{
  "n_layer": 14,
  "n_kv_head": 6,
  "activation": "tanh_gelu",
  "norm_eps": 1e-05,
  "init_std_o": 0.00681,
  "warmup_steps": 200,
  "seq_len": 512
}
MLP neurons of a small language model. Each row is named by its layer, matrix (up: input weights; down: output weights) and neuron, and shows model dimensions 96-159. Each number is 128 + 24 x the weight over its row's rms, rounded and kept within 0 to 255.
A block is one neuron, or neurons of one layer that tend to fire together. Before each block is what it responds to, as a language model described it from the Wikipedia text at the highest values.

Description: Section heading markup
L2.up7 [144 109  88 139 112 104 127 140 131 119 136 123 131 150 109 139 106 114 165  92 168  70 135 140 108 104 176 160 142 104 103 138 137 136 129 112  80  92 141 140 124 179 123 123 127 133 122 129 118 133 155  91 150  98 115 120 167 110 150 168  79  86 117 148]
L2.down7 [113 120 120 102 121 122 130 160 104 106 135 113 108  99 116 140 149 128 123 180 106 136 109 110 165 129 125 139 128 166 141 129 142 114 113 136 127 149 100 152  98  91 156 142  87 137 153 126 163 158 107 146 166 156 163  99 125 158 128  94 112 166 157 134]
L2.up29 [115 142 146  86 149 133 105 107 106  99 150 114  74 160 132 180 153 127  67 119 155  91  93 148 118 103 147 152 123 144  96 103 127 112 137  83  95 116 121  72 100 153  96 126 176 136 121  81 116 121 135 108 153 111 162 140 143 116 140 148 127 117 123 162]
L2.down29 [149 112 112 117 151  99  91 100 114 141 141 109 112 137 137 103 165 132 105 159 191  91 107  88 130 121 140 134 137 132  73 146  67 137 131 120 120 104 152  84 125 108 128 118 160 115 111  95 127 127 123 142 132 121 134 117 137 135 160 131  97 150 127 180]
L2.up674 [ 97  99 104 174 112 161  79  88 148 104 166 150 127 120 133 115 161  97 123 112 150 113 102 150 137  95 124 140 171 138 149 138 167 102 149 135 150 107 118 132 117 111 133 140 128 124 141 140 139 120 122 141 157 141 123 187 118 122 124 155 124 122 103 136]
L2.down674 [137 159 144  73 157 127 139 147 115 143 124 131  84 129 136 143 134 160 159 125 100 167 178 125 122 172 120 130  91 116 114 150  86 119  98 149  81 175 120 150 148 132 120 106 130 113  93 120 152 144 123 141 114 114 119  84 138 169 153  99 106 148 154 120]
L2.up827 [122 121  85  99  68 110 128 150 158  68 134 136 119 138 141 133 153 123 125 168 144 116 118 130 163  91 120 145 140 128 105 143  85 106 149 127 119 130 106 108 110 144  57 115 118 147 142 117 146  97 131  92 141 118  86  88 149 119 132 127 141  89 123 141]
L2.down827 [137 112 157 143 150 110 139 107 105 143 112 140 149 127 151 119 111 132 176  90 121 132  90 155 113 136 111 106 106 128 116  99 109 148 136 161 112 137 144 147 150 114 135 123 158 146 128 111 108 156 110 147 113 180 114 120 164 125  85  95 132 141 135  66]

Description: Music/film word completions
L2.up239 [158 107 139 175 142  52 150 132 111 135 119 129  94 155 149  90 133 123 155  81 114 130 150 124 133 124 134 164 153 136  97  96 128 137 149 133  90 156 156 123 156 131 133 139 123  95 119  99 177  91  99  83 160  86 136 124 161  61 108 180 139 118 118 109]
L2.down239 [100 132 179 101 159 110 147 156 123  87 130 168 143 122 128 126 129 174  49 116 107 133 114 118 125 153 101 135 122 113 152  98 118 152  90 155 137 138 118 172 136 104 139 116  94  90  93  91 118 138 121 125 138 117 154 151  92 139  88 149 146 159 152 137]
L2.up630 [176 130 132 103 161 137 148 122 134 103 155 146 142 110 124  99  99 123 167  96 132 107 164 107 146 105 136 112 145 106 133 109 136 116 133 131 133 155 128  95 101 172  82 113 117 165 105 157 128 166 107 133 136 103 140 180 131 139 141 154  94 165 116 114]
L2.down630 [ 93 135 155 129 156 156  98 121 168 168  99 103 138 142 132 126 123 122  88 138 117 158 176  95  87 139 106 135 120 150 134 122 159 175 127 152 176  90 151 122 117  71 157 140  98  91  90 136  90 148 126 103 148 134 161 109 128 122 154 152 165 105 135 114]
L2.up711 [ 90  97 147  92 105 129 168 100 115 107 138 122  97 146 145 119 106 106 131 109 174 110 117 166 103 136 120 184 103 132 122 178 164 188 149 120 119 155 157 118 156 136 123 103 107 118 138 140 159  92 125 119 126  96 148 138 186 119 146 150 153 121  98 131]
L2.down711 [112  97 172 109 127 111 158 140  90  76 142 156 140 144 149 118 131 176 119  89 128 121 143 148  87 149 153 143 111 118 123  91 128 130 146 161 125 101 182 121 131 144 130 133 124 107 130 134 141  96 136 134 134 143 147 128 166 121 111 129 179 198 109 132]
L2.up942 [152 131  98 185 136 110 119 127 143  95 129 114 133 114 114 126 133 107 177 101 133 107 100 115 128 123 138 131 120 125 131 127 132 129 110 124 130 108 100 146 126 118  79 121  77 121 104  63 143  82 121 108 144 174 137 109 137 113 104 166 120 154 132 153]
L2.down942 [124 147 160 146 116 123 109 101 140  99 153  70 110 139 132 142  96 169 142 137 116 104 124 159 146 117 116 129 126 132 130 149 110  90 108 175 132 178 137 175 118  73 134 134 101 166 103 148 104 126 107 130 116 156 119 132 127 162 138 137 117 127 104 119]

Description: Clause boundaries and "use" fragments
L2.up306 [146 122 118 154 136 105 130 130 132 110 158 146 109 111 112 162 133  93 116 132 134 133  92 116 145 140 113 103 124  85 125  95 104 110 114 145 146 151 135 136 119 122 103 138 101 115 181 124 134  81 111 127 142 116 114 134 112 117 137 136 155 145 157 174]
L2.down306 [123 134 129 145 130 136  96 139 111 102 125 106 117 138 117 128 131 123 148 129 119 131 186 134  89 124 187 156 141 155  95 135 144 165 156 105 114 129 138 104 108 133 141  99 164 146 113 114 118 136 135 113 136 153 126 104 135 168 110 120  72  74 132 100]
L2.up364 [112 137 127  95 126 101 175 140 103 121 138 120 141 141 113 125 130 170 104 154 148 156 112 115  89  85 145 119 156 107 133  85 118 138 156  97 137 100 118 156 144 142 161 134 110 102 161 189 128 148 125  87  87 132 105 110 115 153 143 113 126 155 130 167]
L2.down364 [167 114 181 123 117  93 126 141 136  99  74 147 141 124 108 128 165 134 157 101  74 116 138 119 167  89 149 107 100 166  91 131 150 123 148 106 158  93 123 126 138  99 140 122 153 102 136 102  92 103 106 144 106  93 180 101 112 139 116 146 161 117 102 160]
L2.up775 [162 109  89  78 154 125  58 102 134  94 136 136 156 132 121 164 137  77  91 110 141 156  88 134 137 119 136 130 141 109 130 118 136 112 125 169 147 106 115 137  93 115 120 123 132 121 122 147 142  82 112  98 131 145 126 139 206 151 137 108 101 113 127 178]
L2.down775 [139 110 124  91 157 116 129 145 180 143 123 118 113 129 113 138 120 125 121 135 101 120 132 123 162 111 148 111 116 112  93 112 136 125 112  83 119 113 143 150 149 118 144 172 111 137 160 136 145 109 136 114 134 117 161 151 168 151 143 143 154 126 129 165]
L2.up933 [118 140  88 102 172 109 122 111  95 158 113 138 131  97 139 190 124  94 112 102 130 110 124 143 110  99 118 134 135 120 147 152 171 158 127 160 131 139  95 121 153 179 166 138 108 132  92 128  80 105 128  88 166 116 109 173 132 107 104 159 105 136 117 186]
L2.down933 [ 90 103 129 109 129 120 137 122 152 102 126 148 128  97 148 182 141 140 163 119 146 138 138  98 132 138 160  81 116 130 108  92 110 138 121 108 128 125  81 186 144 145 135 193 132 124 117 101 151 122 136 133  99 173 133 152 118 128 130 143 117 122 168  94]

Description: Second piece of split words
L5.up846 [130 114 115 117 144 140 157 117  79 107  84 127 145 105 104 118 169  86 137 130 111 121 116 157  84 164 144  84 159 129 140 126 174 129 165 144  87 101 117 106 158 119 108 164 103 114 207 148 108 105 119 131 107 103 113 142 163 158 142 135 148 131 124  83]
L5.down846 [139 135 172 101 129  95 131 133  87 129 192 181 143 170 159 154  71  89  91 162 130 107 122  86 129 122 108 135 143 128 138 147 126 127 155 173 156  85 143 122 167 130 132 146 136 144 113 102 124 154 124 151 137 126 147 132 128 163 132 158 120  89 118 146]

Description: Paragraph and section boundaries
L5.up207 [140 149 132 153 127 127 159 112 118 129 116 135 117 128 112 120 132  88 162 138 139 111 107 155  71  90  95 113 146  98 113 133 109 142 180 113 161 113 133 123 137 115 127 135 138 127 134 156 158  90 127  83 151  97 120 132 144 113 139 100 159 119 131 109]
L5.down207 [104 114 119 106 117 141  96 157 133 144 104 127 146 153 163 138 134 106 164 107 147 109 183  92 134 155 170 111 147 133  94 127 170 115  96 100 114 137 146  90 135 133 139 116 137 107 144 162 169 114  80 148 115 138 143 130 167 150 124 151 116 155 142 134]

Description: Section heading starts
L8.up112 [102 140 155 136 126 139 137  99 137 138 115 121 129 134  99 117 151 139 145  84 137 119  92 100 132 120 129 122 119 161 150 127 146 117 131 135 104 126 100 128 142 157 130 167 165 155 123 196 121 106 113 147 122 142  79 112 174 111 166 166 157 142  99  75]
L8.down112 [120 165 129 145 118  95 101 142 142 110 156 154 122 109 145 144 105 174 105 116 157 132 186 155 146 107 102 116 150 131  76 150 137 129 118 137 132 184 107 127 113  84 135 127  97 121 103 107 111 129 117 122 116 122 129 136 108 163 109 141 113 130 106 163]
L8.up164 [157 109 130 161 114 143 121  91  73 136 119 146 128 166  99 131 136 111 151  97 120 166 136 122 125  90 145 134 161 153  99 127 138  83 141 127 160 113 159  98 125 147 109 154 131 158 155  84 136 116 122 139 152 173 122 117 120 164  97  97 167 174 155 201]
L8.down164 [101 112 100 120 106  79 135 131 144 139 137 116 132 133 135 143  90 121 121 146 156 139 121 162 152 150 128 130 117 121 100 136  95 131 114 125  98 133 112 143 147 114 179 101 117 105 102 146 144 154 138 130 128 137  32 112 115 139 160 145 128  97 117 157]
L8.up305 [116 115 165 127 141 139 121 112 152 107 104 123 166 100 134  88 121 103 156  97 133 145 156 122 141 120 164  99 124  64 108 151 104 114 131  97 154 134 107  85 111 123 164 183 136  99 104 116 150 103 138 129 123 152 134  93  97 150 113 120 140  94 109 124]
L8.down305 [141 144 106 121 177  62 122 118 114 162 145 111 132 160 151 160 124 108 105 169 142 109 102 121 140 168 122 165 127 156  89 118 149 128  52 103 141 171 130 142 155  96 119 125 135 132 131 147 118 127 135 127 124 133 167 135 106 128 132 130 138 126 127 123]
L8.up712 [121 167 120 146 122 131 138 125 160 136  92 160 185 120 148 123 140 130 149 124 171 133 107 123 111 132 105 108 129 110 119 125  65 118 128 117 115 153 115 108 132 110 128 120 130 139 124 126 117  88  91 174 123 118 139 114  95 125 160 147 147 129 116  74]
L8.down712 [131 169 136 116 162 141 127 120  96 165 108 147 129 129  90 171 105 152 141 135 165 114 140 132 155 114 179 142 160 138 108 114 123 155  97  86 116 151 125  92  70 112 122 113 126 124 149 150 142 144 143 122 102 111 111 106 123 116 122 143 114 174 108 130]

Description: Sentence-initial prepositions
L8.up269 [111 127  99 144  77 147 150 150 124 116 124 122 134 146 102 135 124 119 169 101 128 107 128 154 122 133 111 186 160 180 123 108  73 109 154 124 157  95 142 136 152 102 129 125 161 122 134 110  93 118 142 103  61  95 132 131 127 113 144 144 138 134 136 129]
L8.down269 [164 138 135 147 134 106 110 124 129 195  91 151 125 134 195 169 128 104 118 138 145 152 124 153 111 116 131  96 138 164 142 116 117 144 131 121 143 167 118 113 138 159 145 107  89 143  92 120 151 189 153 132 156 136  87 130 144 145 124 131 142 143 101 107]
L8.up606 [134 171 134 126 127 198 115 110 147 127 132 126 160 128  61 139 137 122 142 184 144  96 132 136 127 130 135 119 159 129 121  86  87 164 130 173  89 146 116 115  91 115 111 148 126 164 109 121 134 120 104  88  69 151 150  85 133 114 126 139 177 152  92 144]
L8.down606 [156  98 102  69 121 111 159 155 109 140 146 135 127 165 131 150 119 113 176  96 133 121 124 115 114 120 135  95 139  82 123 140 131 108 104 128 121 130 142 111 102  89 176 101 141 143 119 101 135 132 116 127 137  83 158 154 161 134  77  97  91  97 173 156]
L8.up671 [133 149 107 110 140 114 130 138 129 158 120 157 124 135 133 113  99  99 125 125 148 118 139 146 133 152 139  75 141 157 150 153  98 122 113 162 164 124 170 107 115 129 118 107 102  74 141  91 110 109  93 128 148 105 112 108 151 137 154 108 127 133 125 101]
L8.down671 [116  96  91 194 146 151 121 152  97 142 152 161 109 146 102  90 128 138 104 138 119 103 140 151  91 109 132 122 154 101 125  98 134 164 116 114 116 142 126 120 116  80 170  74 127 150 175 135  84 148 134 113 138 162  92 105 156 118 113 102 129 137 142 133]
L8.up744 [152 106  97 111 147 141 153 121 109 147 136 105 139 118 149 120 144 139 152 126 171  96 136 132 131 110 195 129 166  94 149 115 121 115 159 110 126 125 133 127 117 142 116 116 135 101 151 119 107 143 133 118 103 117  94 107 118 147 104 112 130 107 154 137]
L8.down744 [141 151 197 121 111 152 140 117 122 117 118 143 158 159 126 155 135 129 144 105 130  99 169 130 112 157  81 115  78 136 101  92  79 127 109  84 104 126 138 156 187 152 119 185 135 161 174 128 124 150 106 160 101 140 156 155 184 129 111 106 132 163 150 129]

Description: Month names in dates
L2.up63 [ 84 113 115 159 124 132 121  96 151 100 140 132 102 108 124 139 128  68 126 102 137 123 195 148  92 121 121 155 112 123 184 121 122 131 113  89  98  91 142  98 136 134 131 112 128 121 153 147 109 148 157 151 124 130 129 107 119 184 118  86 189 126 122 129]
L2.down63 [102 113 137 145 136 124 134 108  99 101 115 143  96 158 124 163  89 103 122 125 129 173 178 121  81 114 121 127 116  89 161 118 117 142 126 118 147 108 121 149  72 155 131  95 129 120 103 152 124 152 141 166 128 118 113 155 142 146 141  93 180 133 124 112]
L2.up121 [125 117 131 154 123 178 122 140 157 111 118 150 123 143 121 115 100 116 115 143 151 162 120 101 140 113  93  86 100  96 146 138  54 100 146 122 106 102 113 104 159 136 126  93  69 118 122  90 103 138 138 135  81 109 121 135 129 128 177 139 145 145 125 112]
L2.down121 [165 123 122 125 142 122 169 101 104 147 141  98 123  99 153  99 173 155 151 129 121 106 117 123 121 168 110 159 142 135 141  93 136 116 102  96 129 165 118 146  94 117 115 146 153 160 136 140 146 112 124 137 107 144 139 141 147 141 111 142 159 115 117 147]
L2.up189 [ 86 130 113 130 160  99 158 123 144 106  97 124 131 146 110 138 124 179 119 121 162 147 124 113 114 134 144 127 142 135 159 125  94  97  75 117 143  84 141 140 128 141 121  94 124 155 123 121  80 102 143  96  92 123 123 109 141  92 144 138 151 161  98 143]
L2.down189 [135 123 110 130 140 105 131  95 121 103 162 110 141 125 132 140  90 117 150 153 113 146 158 188 135 157 135 133 103 113 141 130 107 111  71 123 144 144 134  91 116 147 180 142 127 114 132 154 123  96 124 148 188  88 129 148  84 204  98 154 151 130 152 141]
L2.up936 [ 85 117 108 156 133 148 135  86 110 105 167 126 107  84 163 119 142 133 138 116 139 132 129 153  87 113  96 157 157 119 109 102 125 118 129 111 109  86 135 137 139 118 150  84  81  91 163 151 132 169 146  71  87 112 112 129 140 156 172 144 103 174 103 118]
L2.down936 [128 127 132  66  91 176 134  92  99  93 122 158 101 149 166 107 109 122 145  94  97 159 145 140 160 132  95 107 132 136 123 115 135  95 130 110 116 134  99 160  97 134 137 160 146 151 115 122 148 135 101 159 119 142  78 144 104 108  71 157 155 115 147 138]

Description: Word-completing subword pieces
L5.up723 [108 138 142 104 122 156 113 150  84 162 114 108  99 106 165 107 155 117 154 124 114 101 121  77 103 163 129 111 131 169 102 100 177 111 181 118 150  95 166 126 166 104 117 169 153 111 132 102 140 134 125 134 163 127  98 192 147 152 128 124 119 144  55 114]
L5.down723 [128 129 162 141 135 118 137 114 173  80 127 123 185 150 118 129 138 146 170 106 145 167 134  97 161  90 141 159 113  77 175 162  99 127 107 138 138 141  99 123 136 166 109 102 109 145 142 127 106 104 106 118 107 118 112 119 151 106 138 108 166 109 133 108]

Description: Mid-word continuation fragments
L8.up261 [138  94 154 159 119 126 164 132 124 132 130 146 126 133 128 106  95 115 123 102 131 107 166  90 134 110  68 153 120 171 103 134 121 135 124  85 109 122 108 137  86 142  99 111 145 148 161 154 133 132 121 125  82 158 115 136 153 136 110 186 134 104 104 128]
L8.down261 [104 138 123 128 115 148  86 151 112 122 143  81 128 109 141 126 125 144 179 181  94 131  92 128 135 120 149 117 120 120 178  94 144 124 109 163 130 147 153 124 148 144 132 150 118 117 142 124 136 113 114 140 135 112  87 109 129 122 159 106 113 145 158 139]
L8.up381 [ 86 122 151 129 111 170 110 149  80  78 113 109 153 129 143 160 153 127 151 109 165 139 125 136 114 173  86 198 126 126  90  95 146  91 148 167 144 129 123 112 119 107 119 184 141 119 124 112 152 120  96 129 152 154 121 156 128 114  87 133 121 117  72  95]
L8.down381 [146 126 145 135 134 112 137 153  83 176 125 119 112 157 133 113 122 147 148 141 157 170 105 149 124 135 147  78 114 109 110 136 155 138 163 131 118 132 117 136 148 163 150 107 128 122  97 122 114 170 157 137 159 106 130 113 138 123 169 122 147  99 144 139]
L8.up511 [114 106 118  99  99  99 105 115 119 142 109  64 161  87 103 114 123 147 127  96 183 116 169 117 127 173 150 169 110 119 111 139 117 110 151 139 142 115 131  87 142 141 122 164 100 123 134 149  89 133 140 132 123 139 123 162 133 125 119 105 140 108 142 115]
L8.down511 [110 153 125 136 143 135 125 114 127 176 119 144  61 169  71 141 100  86 145 139 138 138  87 145 128  93  77 146 134 141 120 114  76 154 176 125 108 103 142 116 148 169 106 175 116 132 170 101 131 119 123 136 141 129 140  98 119 159 115 156 148 186  91 165]
L8.up552 [129 138  96 175  98 159 121 141  94  81  81 106 136 108 149 141 141 124 156 121  93 106 139  76 146 130 146 150 117 119 125 158 115  87 113 119 127 110  81 110 139 148 106 103 164 134 127 140 105 131 104 160 139 153 112 115 130 110 115 132 149 169  93 125]
L8.down552 [ 95 137 144  77 126 124 118 133 140 126 139 106 113  92 161 119  76 127 143 109 154 159 186 161  98 120 145 142 161  64 162 108 128 153 129 140 155 107 142 130 122 111 143 151 170 116 153 131 161 174 124  90 161 128 123 156 142 117 122 126 144 114 113 158]

Description: Clause-linking conjunctions after commas
L8.up337 [110 182 103 107 114  87 150 134 134 147 120 127 133 116 106 117 119 109 135 111 101 154 117 193 100 122 118 136  91 101  97 153 112  99 141 150 116 120  99 119 145  82 104  89 143 109 137 130 113 124 147 152 151 122 156 136 157 155 102 172 127 174 134 167]
L8.down337 [104 118  91 107 132 152 162 102 146 108 119 152 146 164 163 135 153 138 106 156 139 105 169 147 147 107 116  79 202 161 136 126 143 117 112 123 132 105 141 158 153 148 140 139 109 145 118 134 128 164 177 131  84 170 145 152 157  84 133 137 101 116 100 105]
L8.up571 [ 96  83 168 141  96 158 144 143 128 115 101 135 126 160 123 133 136 129 129  83  93 143  99 135 147  85 113 130 154 131 171 116  88 129 167 137 127 119 126 156 153  38 130 106 120 127 108 133 136 125 137 155 102 116 110 126 126 113 156  93 153 112 121 156]
L8.down571 [136 139 148 153 170  93 116 134 106 123 127 125 135 168 116 102 125  93 143 160 101 122 129 120 142 139 153 183 113 111 129 125 143 132 130  90 151 124 138 114  78 116 100  84 164 159 145  67 144 145 161 130 122 148 106 144 131 112 120 157 165  77 114 125]
L8.up696 [149 141 137 128 110 124  77 119  85 125 165 130 179 159 122 131  99 133 136 125 173 128 109 151 120  97 110 125 141 154 112 118 119 142  96 165 141 117  87 121 118  93 102 152 119 114 158 125 139  99  79 140 124 158 103 104 125  97 103 153 166 120 161 142]
L8.down696 [137 148 131 176  88 121 137 163 168 147 124 152  84  89 163 132 126 134 111 163 115 161 127 157 127 141 128 144 138  81 117 131 118 126 145 130 130  83 135 152 128 116  93 135 126 123 120 103 126 149 179 140 135  94 165 156 136 150 148 127 128 122 150 105]
L8.up909 [143  71 146 159 143 108 119  98 152 131 120 122 137 119 153 136 165  99 127  89 181 124 134 111 203 123 137  96 142 127 105 117 150 116  93 147 105 149 103 114 154 140 135 130 132 131 113 107  94 136 127 169  80 139  90  79 128 129 148 115 135 155 154 115]
L8.down909 [127 117 133 157 131 132 134  88 169 104 118  78 147 106 130 116  85 131 143 110 131 112 140 117 149 147 142 117 157 149 122 153 139 138 107 126 140 135 131  79 114 139 129 105 110 132 147 132 117 169  94 164 120 123 123 107 110 128  96 138 124 166  90 131]

Description: Clause boundary connectives
L5.up346 [119 148 156 126 163  99 116 126 107 134 175 118 160 148 139 143 101 139 140 136 149 134 100 191 138 113 120 143 151 136 140  86 122 118 108 112  86 106 114 141 164 112 188 146 147 121 120 153 146 127 158 112 106  86 105 137 139 101  90 147 162 134 124 137]
L5.down346 [126 140 196 145 108 153  97 124 162 141 143 157 121 139 119 151  87 108 137 144 110 146 150 128 130 101 113 131 134 110 109 176 119 129 140 158  83 128 152  96 120 154 133 138 139  65 121 142 166 158 122 125 129  82 154 159 132  98 109 146 146 110 135  97]

Description: Mid-word continuation pieces
L8.up358 [150 106 146 166 118 133 168 131 106 148 121 121 147 143  95 157 162 138 185 183  96  79 156 153  79 138 133 117 111 154  96 150 102 155 161 142 137 139 147 137 103 136 170 125  98 104 148 118 100 134 127 153 137 143 106 140 119 139  76 133 113 107 144 149]
L8.down358 [106 135 127 110 135 141 108 108 157 121 143 115 110 118 146 150 110  97 115 109 140 145 107 116 109 126 116 111 132 162 160 146 142 119 113 186 145  87 108 160 121 113 184 125 130 148 179 119 141 123 161 156  90 128 103 140  90 127 157 129 140 134  95 125]
L8.up548 [150 149 166 136 139 132 140 110 129 126 155 159 112 136 122 125 156 130 120 122 106 133 108 113 126 144 149 103 179 111 140 114  76 134 110 172 138 142 141 130 112 166 107 136 134 154 164  95  56 115 159 156 140 171 137 114 145 113  91 100 132  79 173 139]
L8.down548 [144 126 103 108 149  77 119 148 118 150  92 131 156 116 107 162  94 107 116 117 132 112 161 160 116 116  95 117 103  96 153 137 143 117 140 151 153 120  81  80  99 119 186 102 148 124 107 144 129 156 142  93  86  82  84 122 105 155 143 136 144 124 120 164]
L8.up735 [ 77 133 137 124 157 141 101 127 124 136 106 127 147 136 112 126 134 139 122 121 143 114 113 152 108 138 127 150 127 116 115 136 170 120 174 133 129 107 156  97 155 120 144  85 173 192 136 126 128 197 126 116 122 161 125 132 146 135 103 108 108 161 152  91]
L8.down735 [161 110 115 178 109 110 115  91  81 136 132 158 114 109 102 141 138 148 139 153 132 121 167 113  99 130  90 117 136 116 169 129 135 138 128  99 138 140  73 137 122 131 125 142 125  97 144 145 149  97 125 120 129 153 148 104 108 111 167 120 121 146 128 128]
L8.up944 [157 148 120 131 134 111 123 182  91 131 121  95 163 127 125 135 128 108 127 133 150 155 130 151 142 170 125 102 148 142 105  97  84 157 130 164 173 116 122 108  52 110 117 116 157 123 151 113 141 117 143 130 135 104 106  98 138 114 143 129 154 141  90 162]
L8.down944 [110  98  96 146 127 116 118 117 149  92 152 145 147 141 154  96  98 119 105 130 119 151 161 140 104 109 141 133 128 130 119 126 151 114 136 100 141 132 142 120 152 125 142 164  82 134 146 143 158 116 134 191 141 101 168 172 119 154 133 132 106 107 149 113]

Description: Clause-opening function words
L5.up711 [188 199 123 156  85 166 118 125 111 136 133 156 139 157 120 162 112 133 146 120  96 105 137 140 118 165 158 140 141 149 162 117 141 135 149 144 104 130 108 118 107  72 147 145 113  87  97 144 141 127 125 138 119 133  91 142 129 130 180 131 136 114 134 128]
L5.down711 [ 75 124 145 143 143 118 120 142 135  99 109  84 105  77 129 128 105 111 135 138 111 135 100 126 142 169 102 140 128 115 149  80  90 149 121 112 159  90 119 107  86 147 146 129 132 118 140 142 156  98 105 136 142 127 110 119 155 131 103 187 136 162 163 121]

Description: Clause-joining connectives
L2.up52 [123  92  76 124 141 149 113 106 156 121 158 140 171 147 111 133 161 115 114 135 164 130 127 120 110 150 150 121 146 152 115 141 107  98  98 136  83  75 150  58 100  96 102 143 101 150  97 119 150 110 132 126 148 142 173 115 159 115 146 156 150 158 104 134]
L2.down52 [ 94  73 132 134 154 152 103 170 164 161 141  87 119 122 146 146 139 116 144 117 155 153 100 113 117 145 107 106 133 121 130 145 110  75 147 100  93  80 159 142 143 144 117 134 106 146 112 111  76 117 129 151 168 150 102 103 102 122 110 147 159 127 103 145]
L2.up586 [151 139 155  91 138 118 120 116 100 115  86 145 150 123 119 155 150 132 129 167  94 131 146 140 129 134 111 132 126 118 126 106 171 100 144 161 142 116  83 169 174  93 141 108 112 119 131 153 145 148 116 144 131 139 137 125 124 118 115 132 111 161 114 114]
L2.down586 [ 87 127 106 145 119 149 123 134 166 154 163 162 132 124 137  74  93 111 104  82 164 132 114 107 122 104 147 126 131  98 126 160  91 140 116 119 121 164 161 115 110 159 137 137 147 147 143 134  74 107 119 149 166 125 127 102 149 142 168 117 147  87 114 138]
L2.up799 [114 111 131 122 112 126  75 109 125 151 189 130 126 144 126 129 109  85 102 104 112 147 126 138 166 126 156 145 156 142 135 122  97 108 104 117  91 166 124 126 139 127 150  81 125 146  70 146 125 120 126 136 109 142 120 133 156 128  92 158  92 145 122 167]
L2.down799 [118 111 110 121 145 120 110  90 142 141 160 133 125 136 117 138 122 128 157  95 142 151 115 114 158 118 107 115 157 130 172 113 132 122 101 113  94 144 110 154 124 162 114 124  98 140 114 168 116 134 157 157  97  87 111 111 155 114  93 124 138 128 132 118]
L2.up917 [138 133 159 143 131 142 155 128 114 123 149 118 104 146 110 156 116 127 137  95 136 148 143 125 159 112 143 160 148 120 113 150 132 111 135 100  98  84 198 117 141 127 145 115 149 107 104 145 128 140 108 124 129 128 143  98 118 121 100 134 123 138 114 106]
L2.down917 [126 104 157  80  74 144 117 130 113 148 140 147 128 142 139 143 161 119  77 112 129 156 119 129 155  99 150 117 136 117 133 113 164 107 132 151 142  82 152 172 125 170 120  93 173 129 110 159 116 163  85 161 103 151 106  55 160 124 116 126 121  53 142 126]